config.yaml
num_hidden_layers: 9
hidden_act: "geglu"
tie_word_embeddings: false
init: "normal"
init_std_down: 0.00319
max_steps: 3269
MLP neurons of a small language model. Each row is named by its layer, matrix (gate and up: input weights) and neuron, and shows model dimensions 48-143. Each number is 128 + 32 x the weight over its row's rms, rounded and kept within 0 to 255. A neuron's up and down rows have the sign that makes its largest values positive.
Before each neuron's rows, "fires on" lists the tokens most often at its 100 highest values on Wikipedia text that the model never trained on.

fires on: "\n", " |", " Team"
L4.gate717 [117 142 127 203 116  57  79 108 170  97 107 184 129  62 164 138 115 105 109  93 188 120 143 172 137 112 126 141 122 128 108 152 121 107 161 185  81  41 156 107 136 177 128 164 124 102 187 120 124 104 107  93 118  86 113  80 111 142 161 137  63 138 167 191 131  84 117 159 167  96 170 127 100  92 158 132 143 130  96 150 171 186 186 119 120 133 166 125 189 107 120  93  93  40 109 131]
L4.up717 [114  80  73 131  84 108 156 208 207 100 111 233 169 108 112 106 145 140 129  82 147 184 127 202 110 118 143 122 179 102 116 139 147 105 184  76 146  88 120 133 117 118 142 141 123 105 123 101 145 141 107 103 129 118 106  89 128 147  75 137 119 103 161 168  92 122 101 111 174 120 138 138 116  62 193  77 154 145 135 169 132 141 119 187 131  70 200 116 116 129 142 144 132 142  94 150]

fires on: ".", "5", "0", "3", "9", "aged"
L5.gate112 [115 107  83 132 127 138 161 127 137 132 132 104 120 181 135  91 126 101 131 140  81 126 136 140 191 181 155 143 144 145 106 169 183 141 144 136  88 126 168 136 166 136 117  98 133 135 123 150 132 111 105  82  91 129  96 132 175 160 143  97  43 131 129 100 144 142 150 100  96 131 180 111 137 112 105 140 147  80 137 106  77 128 158 173 110 137 152 180 131 105 132 115 148 117 118 135]
L5.up112 [148 141 189  97 173 133 162 160 114 125 138 153 135 149 149 129  60 153 236 101 130  52 154 155 168 109 132 122 112 129 195 175 115 103 167 178 169 145  82 105  77 143 141 106 113 186 119 126 134  55 100 101 152 144 105 141 174 120  90 121 130 100 141  78 146 119 125 120 125 102  32 110 109 127 105 146 103 115 161 169 171  98 108 164  99 166 107 131 121  42 105 200 129 135 117 108]

fires on: " c", " (", " cl", "(", "-"
L4.gate705 [140 123 126 192 127 158 136  81 101  80 132  91 179  88 107 124  75 161 131 138  79 160 121  89 135 127  95  99 129 148 141  82  82 123 151 141 116 157 143 118 180 122 124 188 116 148 153 115 144  45 157  97  83 171  99  59 185  99 117 137 111 123  84 134 178 113 115 112 149 106 129 115 158 124 110 108  83  81 192 110 130 104 132  73 105  76 149 163 134 179  95 108 123 119 149  71]
L4.up705 [134 110 112 145 118  67 157 203 135  58 175 128 169 115  90 156 146 112  91  89  94 146 197 117 141 146 129 118 122 175 123 159 162 136 123 173  98  76 121 137 136 140 112 158 142 143 116  69 139  64 105 113 143 134 149 167 142 130 140 166 114  74 156 171 109 112 117 159 123 169 142 100 185 115  93 148  51 114  81 110 113 153  94 158 174  95 109 163 153 138 174 124 131 110 104 125]

fires on: "2", "ö", " Wor"
L4.gate771 [ 77 146 130 110  95 112 155 132 144 103  95  81 148 156 159  86 129 151 168 109 150 184 142 154 138  98 126 160 117 116 126  88 136 137  86  99 148  87 130 169 135 175 118 141  84 106 108 108 123 185 146 165 112 142 128 108 149 189 122 120  95 171 170 122 118 127 179 150  96 143 220 159  80 111 146 182 134 126  60 108 106 165 143 119  87 116 142 122  88  91 164  47 131 133  50 140]
L4.up771 [137 169  97 197 127  88 170 139 105 126 138 124 150 150 146 163 167 147 117 119  86 111 115 152 126  95 104 157 189 101  99  89 127  65 140 144 118 146 153 164 122 138  94 164 148 162  17 126 154 141 132  95 126 146 169 166 133  88 164 141 169 124 127 191 127 119 151 108  82 128  87 134 152 126 134 147 139 155 132 164 172 104 109 183 114 132 164 122 142 100 161 129 155 169 119 158]

fires on: "-", " or", " half", " /"
L4.gate548 [118 143 110 150 148 105  79 109  92 114 154 177 208 116 107  73  68 118 145 194 155 140 192 111  61 134  67  95  49 158 195 180 152 112 199  96 141 184 103 157 148 114 140 146  98  87  79 107 163 136 120 121 140 137 128 129 175 170  51 141  65 138 104  51 197 109 173 155  94 104 119 113 177 159 119 109 154 129 170  94 131 114 123 144  98 106  95 146 116 160 181 174 139  96 102 117]
L4.up548 [182 170 160 105 103 108  86 105 164 165 145 112 114 117 180  59 122 145 146 148 233 134 109 138  58 113 120 123 200 120  99 131 139 149 128 125 106 137 121  97  98  72 178 160  82  52 133 111  99  91 144 120 143  91  73 131 144  94 133 165 148 110 152  99 141  98 156 126  97 124 195 100 175 120 121 107 143  78 153 112 134 169  80 126 120 113 151 146 201 121 149 123 144  98 122  92]

fires on: "2", " ", " most", "1"
L4.gate366 [ 90 140 148 138  96 189 136 128 125 126 127 144 159 161 135 142 133  76 101 150 132 116 104 140 131 136  85  98 123 164 185 128 158 135 140 169  90 111 112 121 188 102 169  90 112 123 134 105 110 179 107 179 115 143 185  97 130  93 115 130 112 132  92 127 141 159 123  96  99 116 146 101  73 155 119 204 149  79 166 121 115 135 137 114  60 131 138 165 103 115 103 103  84 143 122 132]
L4.up366 [163 131 146 141 102  57 100  89 107 134 145 103 148 144 120 158 127 135 181 134 139 151  81 125 140 169 103 121 143 167 104  89 150  93 155 125 102 105 130 107  87 112 108 144 132 164 135 120 133 116  80 150 144  91 176  81 118  94 139 124 132 123 127 171 152 103 191 136 148 134 130 137 149 156 119 106  83 171 171  99 145 182  70 148 130 121 117  81 117 101 101 111 205 173 163 164]

fires on: " the", " at", " which", " same", " time", " that"
L5.gate594 [189 161 116 163 113 184 129 173 118 185 214 176  87  83 121 181 157 156 112  95  82 124  75  99  75 136 169 126 111 176 145 108 189 103 111  69 125 148 182 112 145  56 136 113 118 148 159 137 113 173  97  95 135 158 128 140 206 179 115 162 153 103  88 191  67 103  76  94 205 128  98 129 113  87 143 137 111  84 167 134 148 123 146 127 146  85  78  62 101 139 138 150 127 123 125 138]
L5.up594 [119 123 132 198 124 106 134 154 198 118  58 110 114 149  93 135 158 157 124 199  79 155 128 151 137 112 158 107 138 111 157 137 116 106 133 175 182 181 136 136  95 123 156 149 104 115 125  74 137 146 168 168 150 135 127 104 165 140 174 172 146 106 116  89 142  96  62 153 175  96 130 187 139 141 156 171  68 136 110 100 168 191 128 127  99 126 103 133 117 161 127 188 157 106 102 134]

fires on: "s", "'", "t", " held"
L4.gate649 [125  99 165 117 109 140 102  96 164 127  85 122 116 138 128 104  89 127 209 100 100  70 133 117 116  54 197  56 142 180 123 132  88 159 123  89 107 133 163 120 148 141 122 147 136 177 112 124 132 167 169 135 145 142 129 156 120  99 105 150   0 164 148  91 133 141 130 131 158 121 132 122 167 177 119 146 198 144  80  99  99 107  79  94  69 143 153 101 141 106 162 125 166 154 163 133]
L4.up649 [108 133 115 136 144  89 116 128 184 147 185  96  82 137 148 146  92 183 148 137 111 108 104 124 103 100 149  68 117 192 109 153 135 184 150  55  86 127  61 114 102 117 120 108 111 144  92 142 149 143 192 207 181 124 209 142  95  97 194 183 140 140  84 171 162 135 154 152  78 152 169 144  87 162 122 132 169 125 118  88  72  81 114 175 135 172  90 130 119 122 110 150 101 128 167 106]

fires on: ",", " and", ")", "),", " as"
L4.gate361 [105 141 129 159 150 129 103 101 115 136 115 117 139 118 172  80 103 106 110  91  69 153 140  98 134 172 169 152 161 118  97 147 114  83  58 134 144 161 137 123 119 148  52 132 155 108 117  95  82 176  99 102 166 168 148 148  86 118  98 144 144 115 116  66 166  81 158  64 126 150 134 112 109 133 135 130 122 130  76 176 116 113 140 118 133 132 123 153 171 170 174 138 148  98 106 158]
L4.up361 [127 144 100 110 179 102 109 131 157 123 117 134 137 133 126 167  74 158 153 136 112 140 129 137 132  72 174 130 123  82 121 153 142 137 110 143 132 139 172 119 128 159 151 118 166 134 130 159  19 122 115  98 139 108 175 110 176  98 110  98 113 148 106 125 122 175 153  94 105 161  99  80 117 112 136 114 178  92 108 158 146  78 125 134  84 110 118 144 113 188 147  88 134 179 107 137]

fires on: ",", ")", " which", ".", " that", " in"
L4.gate656 [158 127  68 117 126 172 104 100 149 147  88 127 129 175 178 102 153 162  61 125 121 151 108 164 124  94 114 132  92 152 109 123 164 111  67 186 138 165 164  99 144 118  72 153 173 130 167 107  75 178 161 105  92  83 136 158 149 125 168 104 167 146 138 103  94  78 118 120 125 152 118 101 140 131 147 148 117 180 159 159 112 105 171 100  99  86 141 115 116 141  77 126 135 170 161  90]
L4.up656 [145 114 103 101 183 156 126 138 135 112  68  95 132  99 103 115 109 157 107  61  80 122 152 121 102 114  64  78 137  89  84 130 116 141 137 102 119 129 151  68 156 135  87 114 181 137 114 105 141 150 111 136  89 111 162 122 181 115 175 158 153 132 170 139 125  80 183  87 155 143 121 129 164 192 118  74 197 135 176 156 174 108 153 170  93 127 166  89 151 166 134 132 108 178 102 104]

fires on: "4", "2", "1", "5", "6", "3"
L4.gate774 [174 151 149  93 104 175 157 172  86 149 107  91 144 146 140 169 151 174 142 100 122 104  61 116 102 120 144 126 109 158 158 136 118 128 111  82 146 160  90 154 146 134 197 141  93  70  99  97 112  87 124  96  76 145 212 159  53 166 123 154 145 157  87 130 200 187 131 155 111 121 134 129 108 186 114 132 129 160 157 186 146 109 209  98  95  96 106 203 122 114 154 158 126 168 115 124]
L4.up774 [168 100  92 122 114 169 131 105 177  70 125 109 132  50  98 138 167 167 105 174 169 135 116 148 132  79 132 162 154 123 114 107 145  94 121 118 145 109  70 165 179 128 129  76  37  90 143 157  92 153 119 111 152  68 100 132 137  93  99 100 126 236  90 127 203 159 125 133 127 100 143 132 128 171 116 169 151 160 155  88 133 146 149 118 134  99 103 108 147 120 162 116 130 197  88 194]

fires on: " of", " ", "-", " near"
L4.gate798 [147 140  95  57 148 129 136 109  72  42  58 111 127  99 118 127 131 156 159 111 151 139 102 130 169 136 125  89 206 146 106 132 143 175 161 104  85 169 134 141 185 140 114 127  63 170 114  91 138 114 165 117 125 173 170 115 110 159  96 124  58 103 123 168 176 144 111 109 157 142  75 146  95 162  81 126 136  63 147 138 152 174  96 121 160 133 114 167 121 138  89 106 133 137  77  45]
L4.up798 [167 161 133 111 137 116 164 123 116 121 177 247 179  65 100  99  68 119  87 114 137 143 176 151 141 102 147 168  88  72 189 199 165 135 101 194  51 136  93 119 116 134 112 110 139 106 107 145 112 123 132 138  83 165 163 142 207 145 113 159 139 165 155 103  53 111 135 115 104 130 113 124 117 182 173 178 107 153  63 116 169 125 122 101 133  91 163 143  71 164 115 136 185 129 160  91]

fires on: "2", "3", "4", "5"
L5.gate270 [148  65 131 154 121 154 134 118 145 132  77  86 146 137 161 117 116 124 109 146  74 113 127  93 101 104 127 106 120 118 125 122 190 135 150  94 120 121 141 103 175 178 132  84  92 160 135 169 106  45  91 125 119 139 141  80 227 186 145  59 157 118 106 126 131 148  88 106 139 136 115 108  74 132 107 128 185  76 109  79 147  67 121 115 119  78 147 152 119  91 120 126 147 137  74 114]
L5.up270 [157 160 147 103 179 127 103 130 104  77 152 115 151 145 166 191  97 149 112  67 126 115 107 123 185  97 113 163 139 171 111 188 112 100 151 170  96 109  76  97 139 160 138 152 123 121 103 156 112 126 129 182 144 152  41 136 162 119 102  96 143 124 154 115  97  78 103  89 169 105 131 143  63 119 176 182  95  96 122 115  96 143 107 117 168 190 144 128 119 156 103  67 148 157 139 182]

fires on: "2", "9", "1", "6", " director"
L4.gate425 [ 99 143 150 138 114 128  46 145 101 129 201 148 174  80 121  93  99 210  74 123 123 128 143 130  27 100 201 150 123 100 113 132 112  83 179 155 157  99 142 136 149 179  65  77  78 111 101 161 155 125 132 158  95 125 175 163 176 176 159  64 181 129 114  40 103 189 136 175  79  84 133 166 115 133 142 120 143 133 163 155 146  98 204 112  95 146  82  59 131 120 173 116 138 118 118 111]
L4.up425 [ 97 165  54  93 134  91 110 125 142 173 135 168 152  54 113 113  90 165 125 130  97 122 214  92  99 114 177 118 159 121  78  66 105 101 100 170 110 145  78  93 105  82  93 173 121  96  76 164 101 135 150 160 139 125 146 154 127 120 121 140 139 181 128 150 167 109 130 175 128 152 134 175 136 111  80 108  93 142 127  81 191 134 121 109 117 118 138 121 149 110 155  77 149  71 120 108]

fires on: "–", "-"
L4.gate813 [ 81 125 110 170 123  55 140  75 150 122 157  98 180 140 154 113 145 107 122 117 106 114 155  74  98 148 147 128  95 184  92 140 135 182 161  80  90 110 138 173 131 137 126 140 104 123 115 147 145  88 123  52 134 190 104 101 158 132 130 104 167 168 143 100  84  91 162 100 151 110 126  96 188 141 161  91 129 136 212 121 178  79 110 145 113  71 164 132 122  62 156 146 164 199 116 114]
L4.up813 [166 150 108 153 121 108 148 127 115 120 154 147 142  75 165 128 125 135 119 125  89 163 104 111 125 144 108 145 103 185 134 206 148 138 132 165 120 120 179 126 119 103 159 131 124 117 181 145  99 143 135 123 171  99 122 132 143 107  83 150 155 137 122 135 124 123 146  71 110 100  96  49 119 134 106  79 165 128 131  71 116 130  79 104 121 181 108 136 152 121 133 149 166 194 154 136]

fires on: " the", " of", "s"
L4.gate582 [158 121 202  82 147 191 114 122 178 143 105 157  81 132 124  98 140  68 167 218  94  36 149 136 159 157 134  89 119  74 169 114 134  79 174 123  67 115 174 130 206  90 123  53 116 136 100  76 166 130 202 131 128 143 143  77 135 117 185 106 118 137 151 110  66 144  74  75 103 130 119 145 121 159 145 116 153  95 112 141 117 121 166 214 157 157  92  72 144 114  83 133 113 128 100  83]
L4.up582 [100 126 151 186 118 125 102 146 186 164  83 101  74 116 120 120  98  98 167 163 118  75  99 157 144 130 138  84 110 174 127 105 154 186 122 162 145  94  86  93 118  85 138 109  99 123 105 147 124 152 187 126 128 120  97 115 128 144 177 170 152 160 109 132  99 196 113 112 118 142 169 148  80 135 124 154 116 121 118 107 122 207 129 132 144 214  70 109 134 168 139 218 165  58 140 100]

fires on: " to", " (", " of", " US"
L5.gate384 [137 160 143 169 217 115 124 112  93 136 161 168 154 171 182 139 104 181 132 243 141 123 129 138 121 141 119 141  65 164 130  97 121 136 144 100 112 156  52  62 148  68  95 109 152 127  88 149  88 110  94  75 113 164 161 102  93 117 144 184 126 160  86 106 100 151 139  97 109 103 147 103 131 138 119 141 135 102  53 133  79 163 111 170 131 158  79 150 151 135  88 109 129 131 186 129]
L5.up384 [116 118 131 127 101  58 148 122 119 176 124 154 162  91 131 149 133 100 112 142 129 105 134 123 168 105  92 130 136 173  80 130 104 171 132 116  99 142 113  90 132 113 151 111 110 136 100 156 170 120 151 104 162 106  98 113  82 122 103 134 127 129 140 132 125 152 185 165 141 122 140  89 132 119  79 125 101 119 103 156 131 116 157 112 133 177 159 121 165 172 113 233 172 141 154 104]

fires on: " ", "9", "1", "8", "2", "4"
L5.gate243 [105 169 129  94 126 155 118 104 140 146 106 104 127 138 166  33 157  84 148 117 212 143 126 161 103 129 127 120 130 171 118  84 139 170 155 175 147 151 126 155 101  85  69  95 117 199 139 116 104 122 132 149 136 137 149 160 135 144  69 157 135 123  94  84 119 123 141 158  60 133 177 129  71 117 142  78 145 136 151  98 108  97 163 180 152  79 114 157 127 116 148 193 141 138 116 135]
L5.up243 [107  67 128 189  94 102 152 132 155 139 160 160 179 139 137 114 184 146 151 112 105  76 111 171 134 109 153 169 111 127 155 134 106  88 195  88 115  94 175 121  92 119 130 126  97 123  61 141 175 104 122 119 138 150 142 120  96 111 132 150 174 103 114 134 153  63  92 124 147 125 148 123  95  64 147 156 149  91 205 172 148  92 126 140 128 224 129 118 138 105 135 134 171 123 158 115]

fires on: "\n", ":", " |", " /", ";", " career"
L5.gate325 [161 195 153 139 108  76 137 135  97 119 134 114 145 105 121 159 127 171  82 122 165 126  92 119 103 105 101 116 191 129  86  79 103 170 116 161 129 131 178  66  84 135 103 175 163  79 107 146 134 179 109 149 113 106 111 140 139  83 129 134 142  73  96 206 157 160 124 135 131 130 135 132  96 148 134  98  72 136 183  89 102 125 112 157 126  91  62  88 102 140 166 145  86  40  70 112]
L5.up325 [152 150  53 151 107 131 150 130 131 131 108 137 113 156 131 117 103 175  90 159 130 171 113 123  85  79 151  71 120 181  62 199  98 137 168 111  95 121 155 115 104 138 126 165 121 101 130 149 131 106 160  87  99 180 132  48  64 126 116  87 104 121 161 149 111 122 142 159  84  86 128 151 152  74 135 118 135 159 104 176 177 169 162  85 112 100 169 103 132 196 148 133 126 176 161  95]

fires on: " |", " ", " un", " game"
L4.gate565 [100 171 123 119 155 108 118 152 185 159  87 124 115 122 141 169 201 124 137  94 108 118 142 143  98 128 140 159 142 164 124 116 170 218  82 198 119 103  79 140 170 157 129 141 127 155  98 178 104 131 175 105  92 127 118 107  75 100 148 164 140 106  65 212 108 150 116  79 137 153 173 166 122 134 130 142 129  92  77 200  99 129  86  93 186 146 166 124  70 192 102 193 141  79 128  96]
L4.up565 [126 123 137 122 144 100 174 138 181 128 107 114 114 126 149 108 133 110 114 121 114  81  56 161 107 139 153 147 147 124 172 111  89 191 104 138 145 116  62 119 146 140  67 160 113 174 135 128 139  69 114 144 143 146  41 136  75 132 112 124 158  84 168  96 103  95 159 193  82 132 111 230 156  96 173 139 118 140 145 107  92 134 131 124 119 129 119 150 174 148 143  92 128 104 143 113]

fires on: ")", " |", " ", "1", " ("
L4.gate796 [121 140 116 114 116 132 143 108 166 151  94 132  77 111 160 137 116 161  95  58  58  90 113 129 161 140 172 144 130  85 172 137 163  78 159 117  90 130 128 173 118 120  78 163 139 125 111 148 139 156 146 137 128  99 130 146 134  38  62 134 136 117 108 161 106 102 140 115 133  78 106 131 110 160 103 164 149 121 165 138 160 117 152 122 109 137 173 123 133 168  48 209 140  52 179 135]
L4.up796 [117 130 129 173 145  80 113 132 159 154 103  65  86 105 255 128 103 174 117 104 129 145  93 117 117 109 192 122 137 131 111 210 146 196 175 167 143  96  90 126 103 134 123 117 130 150 103 153 154 138 119 155 129 137  95  79 136 103 162 124  92 167 206 162  68 102  94 131 165 168 109 101 161 102 130 166 125 135 122 154  95  67  55  77 116 102 126 143  68 108 132 102  96  43 169 163]

fires on: "1", "0", "8", "2", "–", "9"
L4.gate459 [140  96 148 123 152  47 102 157 171 109 173 160 129 122  94  99 131 140 128 113 102  99 148 149 183 152 135 155 132 105 168 145 125 115 122 127  98 136 121 160  55 123 100 179 161 128 108 105 114 111 158 135 123 141 109  95 147 115 109 135 127 187 118 114 105 133 180 124 151  93 116 178 154 124 150 133  76 137  66  83  77 166 149  51  70 123 168 133 146 137 147 126 135 138 112 168]
L4.up459 [116 130  94 139 142 176 104 101 124 130 156  82 118 121 180 156 110 125 150 149 118 142 171 156  34 105 133  95 135 175  93  86 112 141 111 110 199  88  76 136 205 123 197 188 154 141 109 116 165 191 176 100  86  91 139  54 103 147 150 160  74 133 112 171 164  73 155  75  99 145 125 137 167 155 101 106 134 123 155 157 120  83  39 153 173  61  96 134 134  96  82 142 160 128 179  69]

fires on: "-", " s", " cor"
L5.gate28 [131 153 136 135 143 120 191 170 110 105 137  94 118 164  85 196 116 114  96 146 148 137 161 166 141  96 163  67  95 106 134 175  77 142 146 104 122 143 184 148 130 175 105 131 116 107 118 140 169  78 145 113 130 171 105 120 142 166 107 203 155 194 139 125 103 110 129 120 132 121 155 130  98 144 132 143  86 131 124 184 181 176 135 193 135  83 119 112 169  96 153 129 133 157 108 101]
L5.up28 [140 117 130 165 156 151 100 144 115 136 144 131 116  87 126 109 150 183 119 158 125  83 120 141 116 114 132 152  80 139  98  99 159 120 136  98  99  93  86 166 178 111 149 142 107 142 155 137  86  81 121 167  65  71 129 153 119 134 115 164 162 180 120 154 117  95 116 173 143  80  80  88  96 189  93 141 165  76 156  89 119 186 155 164 152  97 105 145 120 134 167 132 142 148 136 147]

fires on: " (", "s", "'"
L5.gate570 [149 122 109 123 141 154 141  78  90 127  94 126 125  86 148 110  88  98  68 133 107 181 161  98 138 126 158  97 141  68 110 150 141 134 135 103  82 166 214 115 195 139 108 141 139 117 187 102 118 168 146 176  84 149 133 148 107 189 205 113 153  87  99 115 153  46 121  65 100 142 116 115 112 150  94 125 115 117 100  88 119 110 166 175  92  96 161 131 116 140  27 138 136 143 121 138]
L5.up570 [ 52 127  87 179 207 193 116 135 140 147  79 115 164 102 127 118  93 134 109 116 123  81  93 123 100 117 115  90 129 127 121 141 141 138 155 151 115 173 121 134 158 116 136 155 131 163 137 141 111 153 169 123 138 140  89 161  93 118 162 140 146 164  76 154 186 132 148 102 127  93 122 109 144 147 188  58 137 127 157 116  84 142 150  58 123 157 153  71  91 124  74 139 111 132 157 117]

fires on: "0", "9", "2", "1", "8"
L5.gate411 [133  94 122 151  57  25 176 164 155  86 196 104 147 190  93 121 129 172 117 125 112 135 115 129 119 104 148  59  89 156 124 119  84 136  88 136 138 102 147 105  97 144  79 161  78  30  90  97 122 126 157 132  95 116 139 132 151 165 157 154 146 143  80 167 118 118 109 138 134 121 125 131  82  75 119 190 158 122 128 164 134 102 150  88 110  58  93 120  91 117 149  89  85 128  95 172]
L5.up411 [158  81  76 113 121 165 133 136 136  88 147 112 188 156 113 137 150 150  59  66 154 112 142 134 116  88 172 124 116 134 136 117 133 171 128 106 124 166 153 148 147 169 185 135 142 134  99 120 189 153 118 105 180 138 115  86 167 144 102 134 116 162 135  95 121  57 172  93 111 177 106 102  60 173 186 194 120 113 143 155 113  81 160 110 172  84 155  86 140 170  93 148  99 132  82 208]

fires on: " ", "0", "+", ".", "9", "2"
L4.gate379 [ 96 175 151 140 116 118 127 184 145 110 147 193 129 112 123 123 142 153 183 130 150 112 143 147 146 143 104  96  69 163 124 149 118 100  75 105 174 145 152 114  86 130 104 117 126 177 157 159 196 132 153 158 107 121 103 175 174 125 146 190 101 157 148 141 131 130  68 130 135 162 169 149 119 139 111 130 180  79  92  75 127 130 200 114 124 196 167 133 195  44 127 139 126 142 116 153]
L4.up379 [172 175  94 162 154 110 190  44 122  84  91 188 108 145 135 111 148 192  90 145 137 127 110 134 103 105 118 137 150 118 171 119  82 155 161 117 118 148 145 132  98 132 120 178 154  76 114 113 146 156 165 153 199 144 105 120 122 154 134 103 163  72 165 119  88  67 163 127  71 107 154 170 121 187 156  78 129 163 161 103 139 103  96 159 143 132 125  80 136 100 124 105 110 118  94 123]

fires on: "\"", "4", "0", "1", "2", "6"
L4.gate212 [158  95  64 145 152 148 111 171  73 111 185 101 108 140 119 147 172 157 142  91 133 116 106  87 112 129 140 111  79 126 137 170 132 184 144 119 116 141 140 113 155 126 139 126 178 166 129 153 129 152 139 106 114 135 108  85 126 101 111 112 125 122 119  89 119 137 138 133  82 109 115  82 139 165 174  96 122 159 188 156 129 146  75  53 140  74 104 114 117 102 125  88 139 169 156 161]
L4.up212 [154 189 113 124 174 116  95 152 197 151 178 100 116  90  86 139 126 204 149 137  89 176 176  98  77 117 100  95 107 119 103  71  76 133 128 127 112  87  55 176 165  88 183 157 102 152 116 118 119 177 118 136 123  65 104 117 135  91 167 169  99 147 125 147 132 153 136 129 121  86 124 174 120 129 155 144  90 171 188 130 135 106 122  61 136 122 116 164 117 149 103 111 122 124 104  80]

fires on: " of", " the"
L4.gate625 [102 171  96 110 186 115 111 133 153  95 110 190 115 125  89  93 115 202 143 120 106 148  97  66 104 112 175 205 152 124 100  97 154  94 139 120 120 205  89 133  93  99 171  97  85 160 136  66  95 130 174 134  70  98 116 130  46 135 104 135 101 140 139 183  98 128 110 133  88 119  97 133  93 141  97  62 139  94 111 116 155 136 129 105 145 122  69 187  93 129 134 148 153 154 105 133]
L4.up625 [152 160 137 176  91  89  94  98 161  93 165 139 152 169  69 120 115 110 133 203 161 144 222  97 149 172 111  76 105 134 134 177 149  55  97 153 121 102 115 133 112 137 125 137 151 125 119 102 161 118  98 103 135 147 160 154 189 112 128 141  86  96 116 151 157 127 127 114 158  89 151 108 124  68 176 147 114 137 131 120 147   9 149 115 135 113 126 133  61  87 135  99 209  92 178 127]

fires on: " and", ",", ".", " was"
L5.gate397 [135  71  53  93 132 123 119 119 137 127 151 125 184 158  98  61 127 127 155  81 146  94 106 144 132  95 183 124 132  88  65 178 123  81 137 190 127 136 146 164 171 146 104 109 155 119 166 159 155 135 119 108 149 132 123 155 161 115 134 109 125 119 179 121 209 183 164 152 144 125  99  65 127 167 148 117 147 122 121 184 168 164 113 118 135 164  56 130 148 112 160 140 136 151 129 127]
L5.up397 [115 107 114  91 122  86 136 124 156  97  72 145 161 132  94  97  72 145 117  98 146 118 131 123 184  86  99 105 134 134 105 126 146 118 120 161 103 179 202  77 121 118 123 174 144 148 134 179 140 160 100 101 146 131 112 192 177  90 144 135 160 140 117 151 169 140 155 131 162  77 173 111 133 105 167  51 158 122  97 165 152 107 107 151 180  99 114  86 106 126 102 102 132 131  84 130]

fires on: "-", " as", " -", " –", " +"
L4.gate613 [ 98 180  97 123  36 209 119 172 111 142 126  67 149 103 131 113  99 155 146 103 127 159 116 129 120 119 107 156  72 160  89 156 109 135 153 103 136  73 158 133  85 159 155 145 104 143  99 126 125  71 162 109 121 171 118 105 163 106  90 142 126 116  91 118 133  90 131 106 132 111 117  91 161 149 149  91 112 153 156 142 204 139 153 162 108 121 157 159 121 174 139  65 213 111 107 127]
L4.up613 [ 78 137  82 101  84 153 106 154 160 179 182 155 138 114 136 164 129 144 116 118  95 171 105 103  94 129 147 111 157 130  85 113 182 138 170 202 154 135 144 169 108 143 159 102  23 213 109 118  88 130 148 140 115 119 159 151 123 100 119  82 126 124  91 148 160  99  90 126  80 168 129 144 121 125 139  93 148  90 149 182 128  90  36 107 103 101 138 180  84 165 135 158 118 178 149 130]

fires on: "–", " ", "-", ":", " to", " or"
L5.gate772 [126 166 179 121 162 173 175 114 143 160 202 156 167 140 105  98 122 137 148  96 121 126 108 118 153 115 144 111 141 186 115 110 185  89 139 122  83 121 177 127 174  88 123 137 185  96 129  99 146 114  93 151 188 131  83 130  88 130 103 140 113 169  82 129 153 116 174 108 177 137 147 146 198 183 172 140  61 112 167 156 176 133  66 140  91  76 115 125 179 104 158 143 160 135  88  96]
L5.up772 [130 112 145 108 132  77 196 126  34 123 165 157 123 138 121  52 153 130  94 115 142 104 116 154  95 125  96 155 162 133 130 121 132 109 116 107 118 102 134 156 189 108 154 100 134 111 100  79 199 141 122  75 201 199 142 165 131 146  93 121 116 170  55 145 153  98 120 141 166  87  79  94 226  93 154 144 103 135 134 137 156 111 146  95 129 135 149 129 133 132 186 120 159 125 142 147]

fires on: " ", "|", " of", ",", "1", "2"
L5.gate76 [117 165 103 119 152 152 184  71  21 105 182 111 113 144 107 100 133 114 149 117  73 128 133  73  85 167  80 146  88 236 189 138 155 156  90 147 171 147  76  78 160 107  77 149 102 138  83 118 102 133 171  86 142  72 129 127 118 130 108 130 172 102 131 143 110 127 115 109 127 116 113 111 144 123 175 103 106  89 173 163 142  42 112 145 143 140 100 134 136 181 121 166 128 114 145 138]
L5.up76 [163  99 107 137 200 173  99 131 144 140 145 179 123 126 109  83  96 184 161  67  71  67 114 108 174 111  75 124 132  99 108 126 184 166  88 122 189 134 110 106  98 131 189 123 104 161 131 135 122 117  76 127 123 145 106  83 126 171 200 186  85 152 159 178 154 115 143 112 140 112 131 113 150 147 143 194 139 144 143  49  89 103 130 123 116 201 140 106 108 174 163 107 150 122 127  72]